config.toml
n_layer = 12
d_model = 768
n_head = 9
n_kv_head = 9
head_dim = 128
d_mlp = 1536
vocab_size = 32768
activation = "swiglu"
norm = "rmsnorm"
norm_place = "pre"
norm_eps = 1e-05
positions = "rope"
rope_base = 10000.0
rope_fraction = 1.0
qk_norm = false
attn_scale = 0.0884
bias = "none"
tie_embeddings = false
parallel_block = false
init = "orth"
init_std_qkv = 0.0178
init_std_o = 0.0145
init_std_up = 0.0178
init_std_down = 0.0
optimizer = "muon"
lr = 0.00115
lr_mult_o = 2.0
lr_mult_down = 2.0
beta1 = 0.95
lr_head = 0.0053
grad_clip = 2.0
warmup_steps = 200
schedule = "wsd"
decay_fraction = 1.0
decay_shape = "pow"
final_lr_fraction = 0.0
batch_tokens = 131072
seq_len = 2048
doc_mask = false
train_tokens = 880800000
steps = 6720
dataset = "wikipedia_en"
MLP neurons of a small language model. Each row is named by its layer, matrix (gate and up: input weights) and neuron, and shows model dimensions 416-511. Each number is 500 + 40 x the weight over its row's rms, rounded and kept within 0 to 999. Numbers have three digits each. A neuron's up and down rows have the sign that makes its largest values positive.
After each neuron's rows, "fires after" lists the tokens most often just before its 100 highest values on Wikipedia text that the model never trained on.

L5.gate1055:524602519534462471481470508504485498534538537527459468406544387495421502399512469605475474483511498511486485509532523483514564519491519517531507450488467551543423461508479473556447521535499491465522515514476490522526571529464529561481470546525502466517524440468483507532508518515477548547
L5.up1055:446482433479397517515477505454495526525512463497529503494404535554562480511548535485525550522499441490553461503494469513537511556512504461519523494515509527528468527546513456489480400506563549538471519458444528500492419496489540492479511453543473442468440594424488479503472450513499449515
fires after: "0", "7", "2", "5", "3", "8"

L5.gate1248:465498511533537514511486596488471484569501457538544506551520501545524490576548504505544522439505526456506505448460457535505508412509452505543440482448514488499505510465496503556586499571530459469519543501523562456532522454517462459461572490511562473483512496591522435523493480445435540546
L5.up1248:559492460493483550443524435418471558539464466501565535525564490464469513532505468529491512467612504517490460492496505492434518595530469451473499533538539492431547464458515501534547508468540552547526541508481482507564480542427492543493485555547511519567533491498504504469524496507527522458
fires after: " ", "8", "7", "9", "-"

L6.gate991:469512446489490565480539501506539525555426463427461526540524452456540483582471558435564476536528476562505540575451480554448556514526550512485494504503478518610571532481511450478521489468477545603538503490448434508506454560509504483563548527470464527486491452496524470510525443571507511512
L6.up991:545495495532550535459498461474518497401522463478488391487479480481516493523426435456522489565521504478475508518477479494473427522492559559498534439397497471502479495458530485511503513548544505512454511478503461496457478509468423579519491484535505529427493425508564391480489430513488508400
fires after: "born", " "

L6.gate2:496493510397601498517526398520572473475459426454543476591497519536535458511524512532534467508504505520493516520523531457448406509486462550552547520492471581491483554497489477515432527394527561502477471523507527540498488521519487527517530571502491566435516535517526469515491431480513476500
L6.up2:504550491490506490507421522514455499600481495482485482493478502546528425474470453479517517506448495449471517488517459548506424516481488533578509532498487480501462465481480465480519531366521536493469475494572498520462449500476521477516547489465602466562514474499500469563463490532513491484
fires after: " |", "1", " "

L3.gate1511:496441460455498519473529575543509495485517535542487500575535495523477540505531465465531469502489533453492478507508497478531463509466445376530492500502541509481435486501465531554529502507503450512569551513515499546536499516520549517598446507516551533511521530421540460582477502518520453497
L3.up1511:476527445499519500467561541482561486509460539485473517451475497482532514473422478470489500511494474507420468529558427477475528430481474483511467475582489481534527469486568534443473534482523478549482497542515511454499471456538510580470491529452496562513462445511423496612490471545416575527
fires after: "0", "1", "8", "5", "3", "2"

L2.gate1259:482529503452497556515465451535441512551472494524530503464475503501604563527580504477470551540461522508507496563446543501539590558492587463581466516423536494517482602462449487453527475539488474495453534529520422449452481492555473553525490512540484516541459454453530468469497467514482508501
L2.up1259:460488375472448543439559502537520484454497516427503483505483446530487463463509481536395422433547455569427490506446484524497466531443484508401468478542439558496512570481535561481529506440515531450524535480500412496459463522451555528501516451523571480444449476502481528541529488426506506475
fires after: " New", ",", " the", " in", " of"

L3.gate1012:535538468564497482489467537496498479435503584468444489476508487487480433478525502551489462426480393440452493480532470423505452501487485513503503527446462489515453497443601490520580498491496488488562536482538493488469484495474538570409423476481421450481553437536517588525536447505523463507
L3.up1012:501441402524532501454449463554528511439454544514504473522509455486527451527588499515509483437420543514467487501545516484515534482508476484485504543488424493536409515550524442542418519533537506485566528456546519469494503500491532469498494493475414537502499541465455439544524430544529577522
fires after: "1", "4", "5", " the", "0"

L3.gate152:522547491459478499530524470504488537540492447513478541470491503428520456489527551503478505475486572495535465529455521413529530483507492496490515438551516435467588486528500491466467497486475532513515595410486425546472435510542500523516541457514494462464499562436452486560564503562476497505
L3.up152:490508581531545468388539477514535542474523494453465491422485499535498462497477531530499457538514472536478517476544510561531437512536482495453483513527490542456515485482394557517530541511476503561522561495510422551533492420507481486399415478512486548541476500518395537486405454463505570507
fires after: "0", "7", "2", " km", "3", ","

L3.gate73:511572518540441534466508519562490529499464446515528487558519535462562501468557516486474435555529455446504529466460472507480470549451511501542530506505522545530509555482523456502576493564487531526465498545474417498477516529533581505552495482512506493542384538469534534446570555570532496537
L3.up73:534459521571570524541541526481484515476556482494491522512467480448546509497462461530486522512551471526530475464434532534407497529433499512478549532475477567431507508532414495522524468567524538542550498503540496516478496420538523581551515459527426494505433516534610512487518537502542494484
fires after: " ", " —", " Apps", "0", " Goals", " Swing"

L2.gate389:525512539510467491520517450496542481512461492407498509585528538466444493451506485484533427500459506473498495552489508563506475552485490450531488477488475515511535443460479484548530500515514524489522499473498492405518470496532556533406513444474515560475524568530469477524384469565558486488
L2.up389:574497432445505459475450564515568456512530572500509484445477546442434517491453396496519536476525461542459443469484500446512536501500508514528566451542542413518497443496495497523556492580523474511524537507539549463483506459527546506514531521497490582546567526500445459411516528521487420549
fires after: ".", ",", ".\n\n"

L3.gate1261:409433482478532499512519490489462513482525538466449483485467512476532531520499448510520441518437510500554444527474555545575462536519442479443553545452526482494577542512487509468499463562465452498502473444521496508570501483511486527497523400535476455427489449511424476473514529478538504470
L3.up1261:486497485520608456449502523456504545539493537557562528559563519440487496436504412576439422524519449506570530503495449520509505570499611523530522470549562475498540442553517520466519479509474458613480503468487518538532532505487489532554483549494410546523550514460469446468484564459471534480
fires after: ".", ",", " that"

L6.gate389:482515442482479505510514521519515470509538460520545520457506445530496521426563485512496489504491445502536536497480529566491521547520497529483474524496582508562534518488498541525512555559515470557487528521484523469517504425451496501427525525475467522481575410513549452476433526548441510524
L6.up389:495467508475550460484470481491516477445504481506490532576516535444442505497496521488510532517550500453512470472545514463553437482438442465512561498517544394516495520415513463488494484452486514464502518502452508452522534497493474564427517477459494507504506531491447451511584491492452601489
fires after: ",", ";"

L6.gate1331:522451502525406492546582474547487561468495471495478473541461476506483459471444437463572527422485544429522472540462487488512534481497554515559493522540520393521493452463464531492513523563548515435537436441520499490488511539452520496441545506450471501501584412593550506539501459514442535491
L6.up1331:585564588527497486529548507471458530470507517490530468440468514489402497444466461445468608595513540486579510473589569454474466415515495559518545473499538500493482442440544493459528523486525529531516529417433504432449489512460499523501516467580497509564509433498509465489465481474468514505
fires after: "-", " a", "|", ",", " –", " was"

L3.gate597:477448506449495556564506505474442482524504460503505500458542454450469489522522509445543518569529525508548479518476516471506521470470529464469464468521537527479479583551470526485522512539468463456520500513475457530534486510494481456479503516535488503438520479516466536567514475470544526447
L3.up597:475557457446513458470459456483471598517529478465466514507505465507529587494538547459453528528526540507537527506528456517564516491517539619537545459491484514489497492521518579505531491532589434571427509523529511517475509488510524499544494475572560490499489537468497432592518527457481572547
fires after: ".", ",", " Kirk", ".\n\n", " O"

L2.gate1367:524549454571465477493388464458493446472500486496563570498504519496528525483510547503564512555490514539485490502418479531409529463524476588547484546482445466484443579475556431519440522430476511505492528594460559554523565548557530510526552496497492535468482488552476475474494506534528476555
L2.up1367:524513487453523464561510499482513478474490474417528492494513517463451450481508495562506492453440436497531489516482408464479481512435537529521452482555532477545488605385527474451484518494523446508478529562481471480528546438497476508506478460462570510498423516436510435504439469480498431489
fires after: "\n", ")\n", ";\n", "%\n"

L5.gate1477:514446465473462518464529474510571588546476475502511494558468487503402482435444509460502503556510554466501489532496588494450579447471565433499487517532454477475490456482473476501463459498493443487514436540544461512438542473540488518485528474535513519464555533480435529506544581487451492509
L5.up1477:481505484450485475515488465458521502487520454493537515485501514515515536457533461472461424486476513442477442540487501420533470463501519557470523519601448461527513553517522445470472427483497482503477506500465511519447453480455540489457514521545529485522511551511429527491569512575484477532
fires after: "0", " ", "8", " —", "1", "3"

L3.gate792:595499533533445475513542547498586505578572470455508521529576569466497569523489462580432459522496545499477490515453439473504508429546560516482475482502501469460565487466557446531520512494542475439500494502467475534535530480534495504475471521526483530446558460525515523489528512488461479452
L3.up792:570417569537481523435522508472622520564545485496458447456477521485521480483482471467463503558527571497466507511424555513469473452564527486500522521498510564523564526518487465512557523528584425471522458512455506544527522480409499537466573532479454522456543538461507540532491541541437501507
fires after: " this", " his", " her", " the", "'s", " k"

L2.gate1456:509500491561527499454500452550517514468489529516524547513528492407494460530464530482479530433530487500488535502482482490529500501502460509526553550524547492432494451468509499440510529477503506523566477475503461471532481530430480449532526487497553497509437495497386467442481527498517459522
L2.up1456:482440510486443520447542504512497491480480524520547445441538510569519487543567493532536465482544539491512544469511541550554502515466489504498525568493446506511526518507526550550564542501495460490465442585491525411462518451491531578509440533538435535486496494489585529565446427504502538465
fires after: "8", "3", "6", "4", "9", "7"

L2.gate1154:500543475504497591481535574437484507487434580524420570559499448476500551527505489536477543480449547516495521487548494499534494503453430480539486514478520528447472513461455478523532500547516461517583554499470461446491485420541524476559475484538453511555490512408431528541495502593498497511
L2.up1154:516481493526503502532511472529484528506560493514469520507554404544450564541464559484462471465585461400490498506475533476551561546523525464525578495504503595484533479472420475527520538486462531503469461464449503473528495426479536519476485543506475611599490526487535432496490506546549464504
fires after: " the", " in", " of", ",", " to", "-"

L6.gate1213:486539540505562486450518522520513560488529456493470481485472470551483490521501437460546515533459546497433493530535506535517503503499520568472496579536473491504524458541498561446520522488523502594554542503484476430505533468535553462456486451579502468472432536456520497547526504476497422470
L6.up1213:478464487563461484455493465515435431437449466443506568501439496511470487478541526564455438516549546526490559507481542552502552481478465524511522533466400508470494483546527485564482505444641534469427496468473483539520468468512588478451368491505500458495495551519533498625501485503485494554
fires after: " (", " ", "1", " addition", "2", ","

L6.gate776:507503447508519475492559534500482488530488461517521447545428526558487539563502443538549524497511542499536497525520501518570495556462449487510494559472486516521552546461430553507537487540503479464462527577528487455548502422518519495544518525509470519483442545457472520449520489489470524431
L6.up776:470526460521496541486480462488441567543482537536562561511505482491547421555441562487472524467513530452562555539470464517466493421511477488498548510461495442456582465552531536549530512463484479524539459486485539445482555516487574493450515560530472484459582502508523413534456558488519484516
fires after: " ", "-", " (", "0", " age"

L5.gate727:542492429499510480519469525477496530448523554481517530554493588433567521519567519419510480507486457523489491457567489478521478447522533464495554482505465501430574463520527501501513435585466456511511498562447548555531549517469469525472480504540495561522519508494488560472509491437463468425
L5.up727:502497410541504472503477504553559560520533490462457563438514473540522540502531459509553478457474498488476507452543490493524515491484531419571484518561495425411552527408533484406455555525495518550498524482447525517481549423491481459490494547478522511550471506531512612509477444468501484473
fires after: "2", "9", "0", " ", "3", "1"

L3.gate312:519477489482495520503489543509556597443496515589502509485509485416524545498552493492527480537428487494540466587557442483510483498534467447432488548566516543467547533560462546527492531515512521548509454490516518485462550460470540548506555489539518491487466497535499493502548523513540509510
L3.up312:525473482480473504498455524520529499530518488483538562465490492451517462480458520489521477493552507467553536451479481458582469445486539531543552480549490508509509551490433539519508520502454499499566478481457539525465450502500495546478506483526450599469602471454490488485453474481537506504
fires after: ".", ",", " the", " this"

L3.gate895:491548471491492525521511505480593491522507497486441542531392496472499542499490558537488487526411447547501519444533499577473497462486469520540556502463485463550543543523471480500527497514532519596495525515503547542444486543563534421541522519524455543444466486486539507495472474472451513513
L3.up895:562496470561438512500498515499579541527584438479468448550453465445505567538517493546473544584451537526497513467470450567485502442501524503541458469491496517554536567466499414445578582477516473527540540515419536514499483510469454469517550560538489510505472499458529533491483517504510534507
fires after: " the", ",", " (", "),"

L5.gate63:553509452556465484528491493498536514543481523507498510494534437544523436535483507534434538468487476446517444514410548500543493566491556436537514514523423452491547473509555419436535527501478507545504494541556507514505542534497476536543539493463477517544482469513500493519609541495448484522
L5.up63:448537481477568527508492540508578475434531475486483532571534475476481536456540488480518489459508470490516464460488492452438407521542527496519508480459528565413471470499362508470502402449517473480553470470501458503499540498501510455531495499533578430503502492543512502506494503472491492495
fires after: " |", "1", "0", "2"

L2.gate666:484541503562539503519437528529429471419492533448507539416502483407446501485471496532516553417521437469519552528529468478535495516529545448489502546534541483511478557542530485483504515486569519580576536502503542419526516450543561523507423520498484418552511486537449592494485463464487514453
L2.up666:469462499536433557519503471505501558514442505534467467493534448537491531482509479507599542502562565478429520509551473551521481454498461562543471458464442546422494486519448507503529483519417518525508436549492574476536520502495493501505527496521522582525506520492496403497514490525581504518
fires after: "1", "2", "3", "8", "4"

L6.gate1068:507479497475424495522468451486528522549514526536485493493493477413507519471485440547593481487567520433495488509536473482430529487479526537552426501446575486486529556526520464515449559531515541490566454426535510484539484413453563529524492433520515510532547485512532442488477475496499491531
L6.up1068:460470466521477596508536504557460486608509524463475486526472530566439531511523540541456510421528502530543547459418445620466450474549448473511440511546548497495543485427504504514536561400477439460478519486515526495503493476498502463497500496460571500535493504524456488507499531486461519537
fires after: "0", "9", "4", "8", "7"

L6.gate1447:476470522450534470549496487499527446490489468492500488446466509485507503554467453473469493476453515589584436473496484499488457451467489527502496505464491446553477506511546557591476473543523513432530501436479521457565575497567477495501469561437472447544510535465602503483474507515543419491
L6.up1447:474507498513531550553537519492502502537437494479489498457478516428487544479511512459512421488534453542528519460450503432481437520538524477464482472437557443468511537503478593564486460545448567506480539504538458515529418523506514383528494499485521503457517515472512635489547439497454541538
fires after: " ", " |", "1", "2", "3"

L3.gate1485:544513483490425477466443527546457528528463543522459513499533453443510513511458446568534538537549528496539457484459515527501510480519500546554500469480542441538532531492530504458490502500496516434567496498498505500493529488514532522421508457518538522496521558514467475528517499461476514495
L3.up1485:507488461515463550524499446478577432517485527588520447434440593513453560515588518546520508543496477528520557486507491570454488550495550450492475509460412494521521511473556489462529545486419580560562416466571455516487545463474475559547459469451508489497472501554458481515455462486502461491
fires after: "9", "7", "6", "8"

L5.gate517:548569477515537535519507469494510506580432507497503492548420521522460490532516515492499511482534518478418472510502528475537521438601549490514537481425493557507531455507553478480458479421460567465525460534527556417435484455476477458501575481533495513499489510514426494503567470488450459530
L5.up517:558462447521466444477491561558443504485424461512553513472403460431554598497522480509471505518515503531502566517464518570507472479501569508579463423493506477510544550509529447518412495464534546528526601531432501534482458565493501449461511466543395487513554548543542452548598470455561532514
fires after: " ", " a"

L2.gate302:465459510536457586536553543591521504521488524440471534560495483531478494503412518532465506483468523485440527520422521470487454478484495442509558510523569450483473531473483487500478497519490492524503555530464551483528519524411589502521466483556534547509503465519506487529436535526473513514
L2.up302:498414416526514479481523521540509442574471487518573509487499492476496467556552459532505539503477545545458566465451580530513472483483445470522498481533503506570464445514521504454397482508450500614453456478472552543509571486486456492535423543506523554544468495469547538510500563417475514569
fires after: "2", "4", "6", "5", "P"

L5.gate551:467450489514499437491445469464562545589503465489467421523438466526440488514500510504474496554535523537558464494484533485548451511534537603532484442481506512558513488577462498514554408566532454497462572496512457519487507480499455481558449498494464558470523589496475430535518487471479506440
L5.up551:501620558537456500490399451526464519532498501509490465445487502532490499489485509539507600548501532480528439560564494507475461489466497481451532412482508543483495476527426561434529509527483488508480505514515461459525612532496488489481476533566542508479485519494419602522518564459496524504
fires after: " the", " his", "'s", " their", " ", " her"

L6.gate529:533521537548404509561519526524501532478496480406434466467442510492419454510500507424498502497538500539463533524494519528470549412462523438538570531422503534419539467511481539511627458500475466464452542448488478496502493528482498500540440543519533514524499558507564526472539374478539554490
L6.up529:501624489524515513494544566488497528498526524495471443495513518470419588474519499482466541509507425531524435465497476472421442486514559526497483423491466464500534502487446509553526429498504521473484422368534467530499520454517474432451570431476469468479482507517463538557527498454570580562
fires after: " ", "4", "3", ".", "1", ":"

L5.gate802:483557506497588458530525491494479541492519509463505461574512531513458463475488523462430485436435462505522455509483540591486489446576470433513536448506490486518511499495563506461533502564514557526475508501506537505471563498444516501562485463515460506592448474455592553549527454535420470465
L5.up802:553510474489560513489479543505518429495514503452534522486497489488399468524479516518465490470509541500483517548454512480446481431519448472530500554514468536394451493494491490537504477485493490511519510520473479474522544546475455431522400413490474491510501519502467469534559503467465484571
fires after: "1", "2", "0", "6", "3"

L3.gate495:500445583465543608492466463466508491454493557503485415501470469495482584589547454494490481531536544537530465469527478559509457464469509459530497512456528457462542473560515493476539476486521538503472512502539517502463476455462521511476453513520539526483497444456478474476457533495454561493
L3.up495:467411527474489525527467535513451539549437479501499559523491474481564549466500509503506431477483491447484510501483500553554511527534555543494447489569520468418503482482486507487458517536518498523563553496476494506567502514500528432521572549502506493472461531517502493539480500491504522535
fires after: " and", " to", " who", ",", " then", " that"

L2.gate1253:509513449518567507552535496543466555413506514474479512557519452501491475501436546492458490452503398509506514500498488555535477556460418427514528501489474481482474458490481446486511468545495545474488504522527569555551493483426512502571517549522501462488483484521486443428438533530493455482
L2.up1253:503499550476465485483456500475539482479442477484494530569480493532490492519551480452550491522507528459506457390512479479538470535488517526467498509580500507522561489436530506428473534440548469504450510528472381522519520496507519492480504548470503549526490511558456542570494438505447497442
fires after: "3", "4", "7", "8", "6", "0"

L6.gate1377:520565481502487525466519493471512560432455465479443515449486528533544547529561471437464509505488471444501469512472467479489502502505636500550465511498488544453504528497540442569434493480469536502510524472525439517516574518522523456540512537542437509548487474616520497501442450467432508537
L6.up1377:484538485524467482461584470525547549437452532476528520481557503520515490502505454454524531505548511531445527498528495544522528506487551512552500528449496473476506484510518584495500525467491498447490440497543425503416446478573488408508481557510491481556449466533504416495544504512440449417
fires after: " ", "–"

L3.gate675:531471523468484458548496486499471476506478475528497475576536556466460475479457507478481503496565469490504476465534556488487468498476512553537519499508570557467442510465435484586568575509538530494431465479531526621449539486493513508532517540473492519515446516468479505518544503464489546517
L3.up675:479488583520477462499556420445498491485568540489523488549453538519465509494561451497421554455593506514451530496485548533463490413527494597458467543511541559503480529361462450528572448577503446557475475468530527609491553588499462497545488509498451475580514527473467512518470535468464541486
fires after: " the", " The", "The"

L5.gate1327:491479462412504556540526460496527497515547490518542564543573451552611466492541454546468553475499576515493440483433475549534514484491519507434578462432513570532470511474560480474422469520473478573474421459478526548546497454504498472521538470498509545592502485484543493442560511451590539495
L5.up1327:474557475497504501507512503536487489455488536489504494558528500476539576555431470564509458453510560547525505557417504527512510520542513453477539443524504510507537505519514538460533519545510475487466527512491518545526494444550560450496466505516456479616506460560536508472551524575533552501
fires after: " |", " ", "5", "1"

L3.gate1447:522574531447443505475519470496551526525500492477446492548533520558493442441459551524553525434526529432449555511524603433468519525544477482537495522486455594452510545491531455511413471497464404497441544494519504471546500505500468481468524500590434493547486472547418424428450449544499518576
L3.up1447:473491479509544537506564531530508471552515489528468510475523561487471510583454494545483491502599550497530521491527526491509447501511512505486505549484489468446484516533509482495570543490493493521443507494466454488509521526441477443506475493483477521538586409573533497556458464490483442479
fires after: "0", "3", "2", "8", "6"

L5.gate1529:488528454477494472540431514543526484468543537412502405518499470473539481470482538558504445497444520544506524450540455478489432516559571402507427493495450515531479504466483465444484533508506561500495578485569475509518503533503539524462507469451516486474512469483605495437523443382495518508
L5.up1529:525546523494516584409542485455555477515491484541479430472480510521505507492465523452527540531584557512433535507539473581442462468545500531567456430516459459495477469496500570577535581473447476560494489507435511482486473488512523511472509489513516529467472555535408510487421495528566546526
fires after: "9", "2", "7", "1", "3", "8"

L3.gate259:523511465411458426471441457526430536547492485495494502587461401489467538469461510519531561530566535542503432498462488439461525512536451460498489535484487552512488474555445486492476488560483500497505510516436464500491494531467512550500510499573510447427547522488419529487551568474478599527
L3.up259:547556514494485513363548469489473445556504477518424580516440469444501465474527505443482479476472424501423489486482467512549504487457468561465481565512499536537519467546512491429500472520459496506455432447511494474489536527452542480427456426532451492539457469510526484525467480514484473533
fires after: "8", "7"

L6.gate1485:508522474480493501463557481443497469544435519474521447435501504552491513592541535535483546549472534503553533537504482431484436528496466476531561509452471534537472470444442475458466529462478446571484480481548420539509484561449524528592547510472476488402532371487471511577499454397497496535
L6.up1485:481494520537499538492559461482451512493449531509479434497549523511547551500481491468482466547498593549525498480537479447486526514565418478527520446464517571541489419470543500513591525489452506497461483478533501521479534521525459502578553483501586491539462500436450533528457524486492514537
fires after: " ", " (", "1", " on"

L5.gate529:558576492564455562447476613592494519511531422539455515559446554537546564553475475523461497457517516521535521529487500566525514529456444543490529492494497550557499397528561478486527558502500570520437451472486555557560464496538552506515452475482533513525561522485461514442541555441457468474
L5.up529:499516503491507576489439497479433441492496484452423580478482474487430515423538546551511500517499495482515463573536484545500421469463424500554529462491572440518470483487436511530525516470446571511448531470495509506549474481510426503508513417443358537496587543462457488469478507492542498504
fires after: " ", ","

L3.gate774:508517519539519499505490444432484483512494498565516575543582493490543518510503454527466473460475570373517397508463533440516478524442590558507439521404531568496544534486515464470496523500480509516580489489439530475494542493480467523500511388581555552539411488482505463558556473478485508496
L3.up774:488505465530501486543449440475541446451533530520461457434493517452458559449476548545495525506469499506513580581449479548569515564561545459543535545540455519473574518451451441485511477476452472493529528445534450497530484429494490525529518509514512497533435499440537483528491538514511505456
fires after: " the", " and", " in"

L6.gate349:463487573490504608588503516487553514476509464467512485479447480499518469532449505421536440483566515481481474491516531528475511533476462450518556471465504491474464511535558420478448538415491476484545499516547459547542490487558466492512467468478564471527492492483543509498486482543498475523
L6.up349:478471493498529487489509489486524552452501460568555478501531509520453468418501503408484473487443464524499435503492532457503491464536519482473478483498522434517480466517495461513512485453452519470460514499445488507512496415505500523495546502451556456439561513489544471544486509494540581490
fires after: ".", "3", "7", "8", "9", "0"

L3.gate1501:528517535539469511473472582542484464493501500490492502429511528460535409554524543441463530468451524460508432494497483547532454523571448531583505573512587434539477541514506523522545513503533500471544530528444530494487543556564579539534564492464548545455489474465494479583467548435505455504
L3.up1501:512512514527502550610498452520525508550444535503477422508485520502472529490475561420481489378512447479509499508456458502562520508499545522473541523578492484547521538468513550511503451550496483480474460496505522476525519501545404529545509432496492516497480508515453510496418467496387457493
fires after: "\n", "|", "-", ")\n"

L2.gate47:544471594473437582468540480516524450513436464469573541551420451574507508539525472603472529554505508431533467527451516561500472477475501523492564523508438436452518581555474565532549452454514504490401527531548517578477519484512487518533526515524527554496472483443459515425534482466527523476
L2.up47:473523534428446497457533502472501444512464464532509530516471453502509449523427463564486444490530512525547497493431495595494451494467564504512485529512513552491482603502515496439563479505500452542448485534492593553506502498512493501539501554478532553474445444491464582447482474449525528434
fires after: ".", " the", " de"

L6.gate531:466506466516443451486511456419490531432527498504485435523477546621520500481502531498534472439547450517522475472505581471486478494521502482516474482490498519538429511536513540501574501482485527526468503541456437419509455596473498454563552499478458451574471526416504512476488432490571504510
L6.up531:526467485462436552467441516596457534486487537508480510489509449411497494406451472497555490480488536497477495516506532490496477496482517440598530519517487459408541457539505555554508491459494422559529466481526550492607451465518501491514528535480501543527468531556529438548437520471509519531
fires after: " |", "1", " ", " —", "2", "0"

L3.gate416:543518478476564542551531531501468459493500496521510520497494475548512468516473502488496430471487462517560469458501500486451524506478461477451536552517556501535552521581544506535422486449529541416539554524464494598496498463540534471521501547520483506500554433501503525536504422470479540537
L3.up416:535515509485507471469524488555500534491422440481567540472404507616503424515452410491482477446475494538521504435499509515490464491505504484507526456439506435587519542488482493519464465497478489509515536569428503507502471473509519449489459546539529438556500527486523614477475500559471534556
fires after: " in", " of", " to", " the", " for"

L5.gate806:531487488609547446523568462462486521481497536447462475497563490467473471442567474565554451507508482514475426514486554527504536514513560560488555448479460519500550453520564449529520482557525511439578479468461431490559477469521509523562504519494451521500557519474432510568509460517514478570
L5.up806:499493520551474415472493518530483559464505471517470533479490446595472495525454425481529504414513501478499532474508504552435405482557553503448516517521506460457498504507454547483533433548556504458461512449482469482522535429460488535479462507483558480402513445438453501508493550469445517520
fires after: " in", "2", " the", "1", "'s", " early"

L3.gate725:508522480479538534496472494511489479468458465465438469440472520568468445479504470448429538486517578479517505511553497417542416461562517452410434557523555549500410444516515496478529453439559527503539551511475515530514509488540483483558580472487539429489529494475457505522483463477517469552
L3.up725:507491515481454478486489542505470435521447490443508527510549458569471477466471455484449466510524520473514527454509477481576469597486540527496492522519506480539472516464560468524549516454506425502486657448466442412462574484479465538537513511469481515490496491500496488513541500457581474469
fires after: "0", "3", "8", "9", "7", "2"

L3.gate997:476518429453503573565562492521514492541431482465439542547444447549474444506507478500419515520470476539499532467539488484516465499548433510424412564446581463515488417505465495554465582503569491525541476543519448438470541496494525525509489478559474545571473562458551461495460551518452532497
L3.up997:459445579514535550457469500565543557478462511460478514519459509493476484531455450519470557499524467504508543494631492471491504492561446513499513533435533498453474519503431474522528608506540486532513496556495544516532507506396501551474497437435457493554399502489569447549470472525538519490
fires after: "1", ".", ",", "3"

L6.gate386:490497478517488533547495521493496529521546495427468486538539544511462509520490472491521503503471516449461545458532505547508513505516483464513524497511563581501465325514539462553499434503445404461484398470534448495538553523433412509523470451516464578482469541567580541511496448522599497492
L6.up386:463410470473453543516469438435517492556542494494476561588487483478547523478421371468564542507535476454538450497471524491485480524515524508477469478466486541445526492508528554482517479532549499515527432425607497438464493472512487486502465458534585493418508564409492512529489500470489476485
fires after: " |", " ", "1", ".", "2"

L3.gate632:506525489457518487503438510562530497546478513492495443537394535524501470428476492525510455433438503455509487479471541448528509533493516508546485578476511527505495544469448505483509423475528511517533567508494477460493458423477446476553531479553495481536603431438439465501456451525553528539
L3.up632:461510571498461469474481502491536541543538525494510548602463481472440441464478487494551548532478554454510476493515544461503430574605495537485550528460532559513527501458490466552518492520535461529488497551444522499522501518444465536510508530521535556426543436539420509472487473521512480444
fires after: "2", "3", "8", "1", ".", "4"

L2.gate334:498537453467497442506488469465508456456446568515454589471485571487495494503544466507546490588451510473571476550496446520450472440526443454531515521495481477437455561462507496543469498476575462573484532529445567498431530428436574549544473523518480541496441521450463523581495521503546515547
L2.up334:546471543443489538461494490542546542527496433452483540506467514459450570529498538496473416489487501466529479507503520503462530461470547529575421548514557468552513521437530470436556524504527491503503471557543463516538516493448398445499522366473433498509539544480506480514483513514509491471
fires after: "\n", ")\n", ";\n"

L2.gate1339:486474545568456553488532491452571572483570515463542496568518458443497475474541501440553530499496502503521485495553474512382489520493518462431506572383491495476531442615460447498504527561489455465463481487422400493493474504498489509489459526451534435484469482532514462452467483501479506473
L2.up1339:455521487600530537542507495508478450565523501493484483539489480412534530455498524503545479469480523497540456476547460485449472470538530477515501531525469581540578482505550517456630521435550525519495484543544440469536495496481542465454528529461543399484550451478507504514517489533517531541
fires after: "==", "===", "2", "1", "3"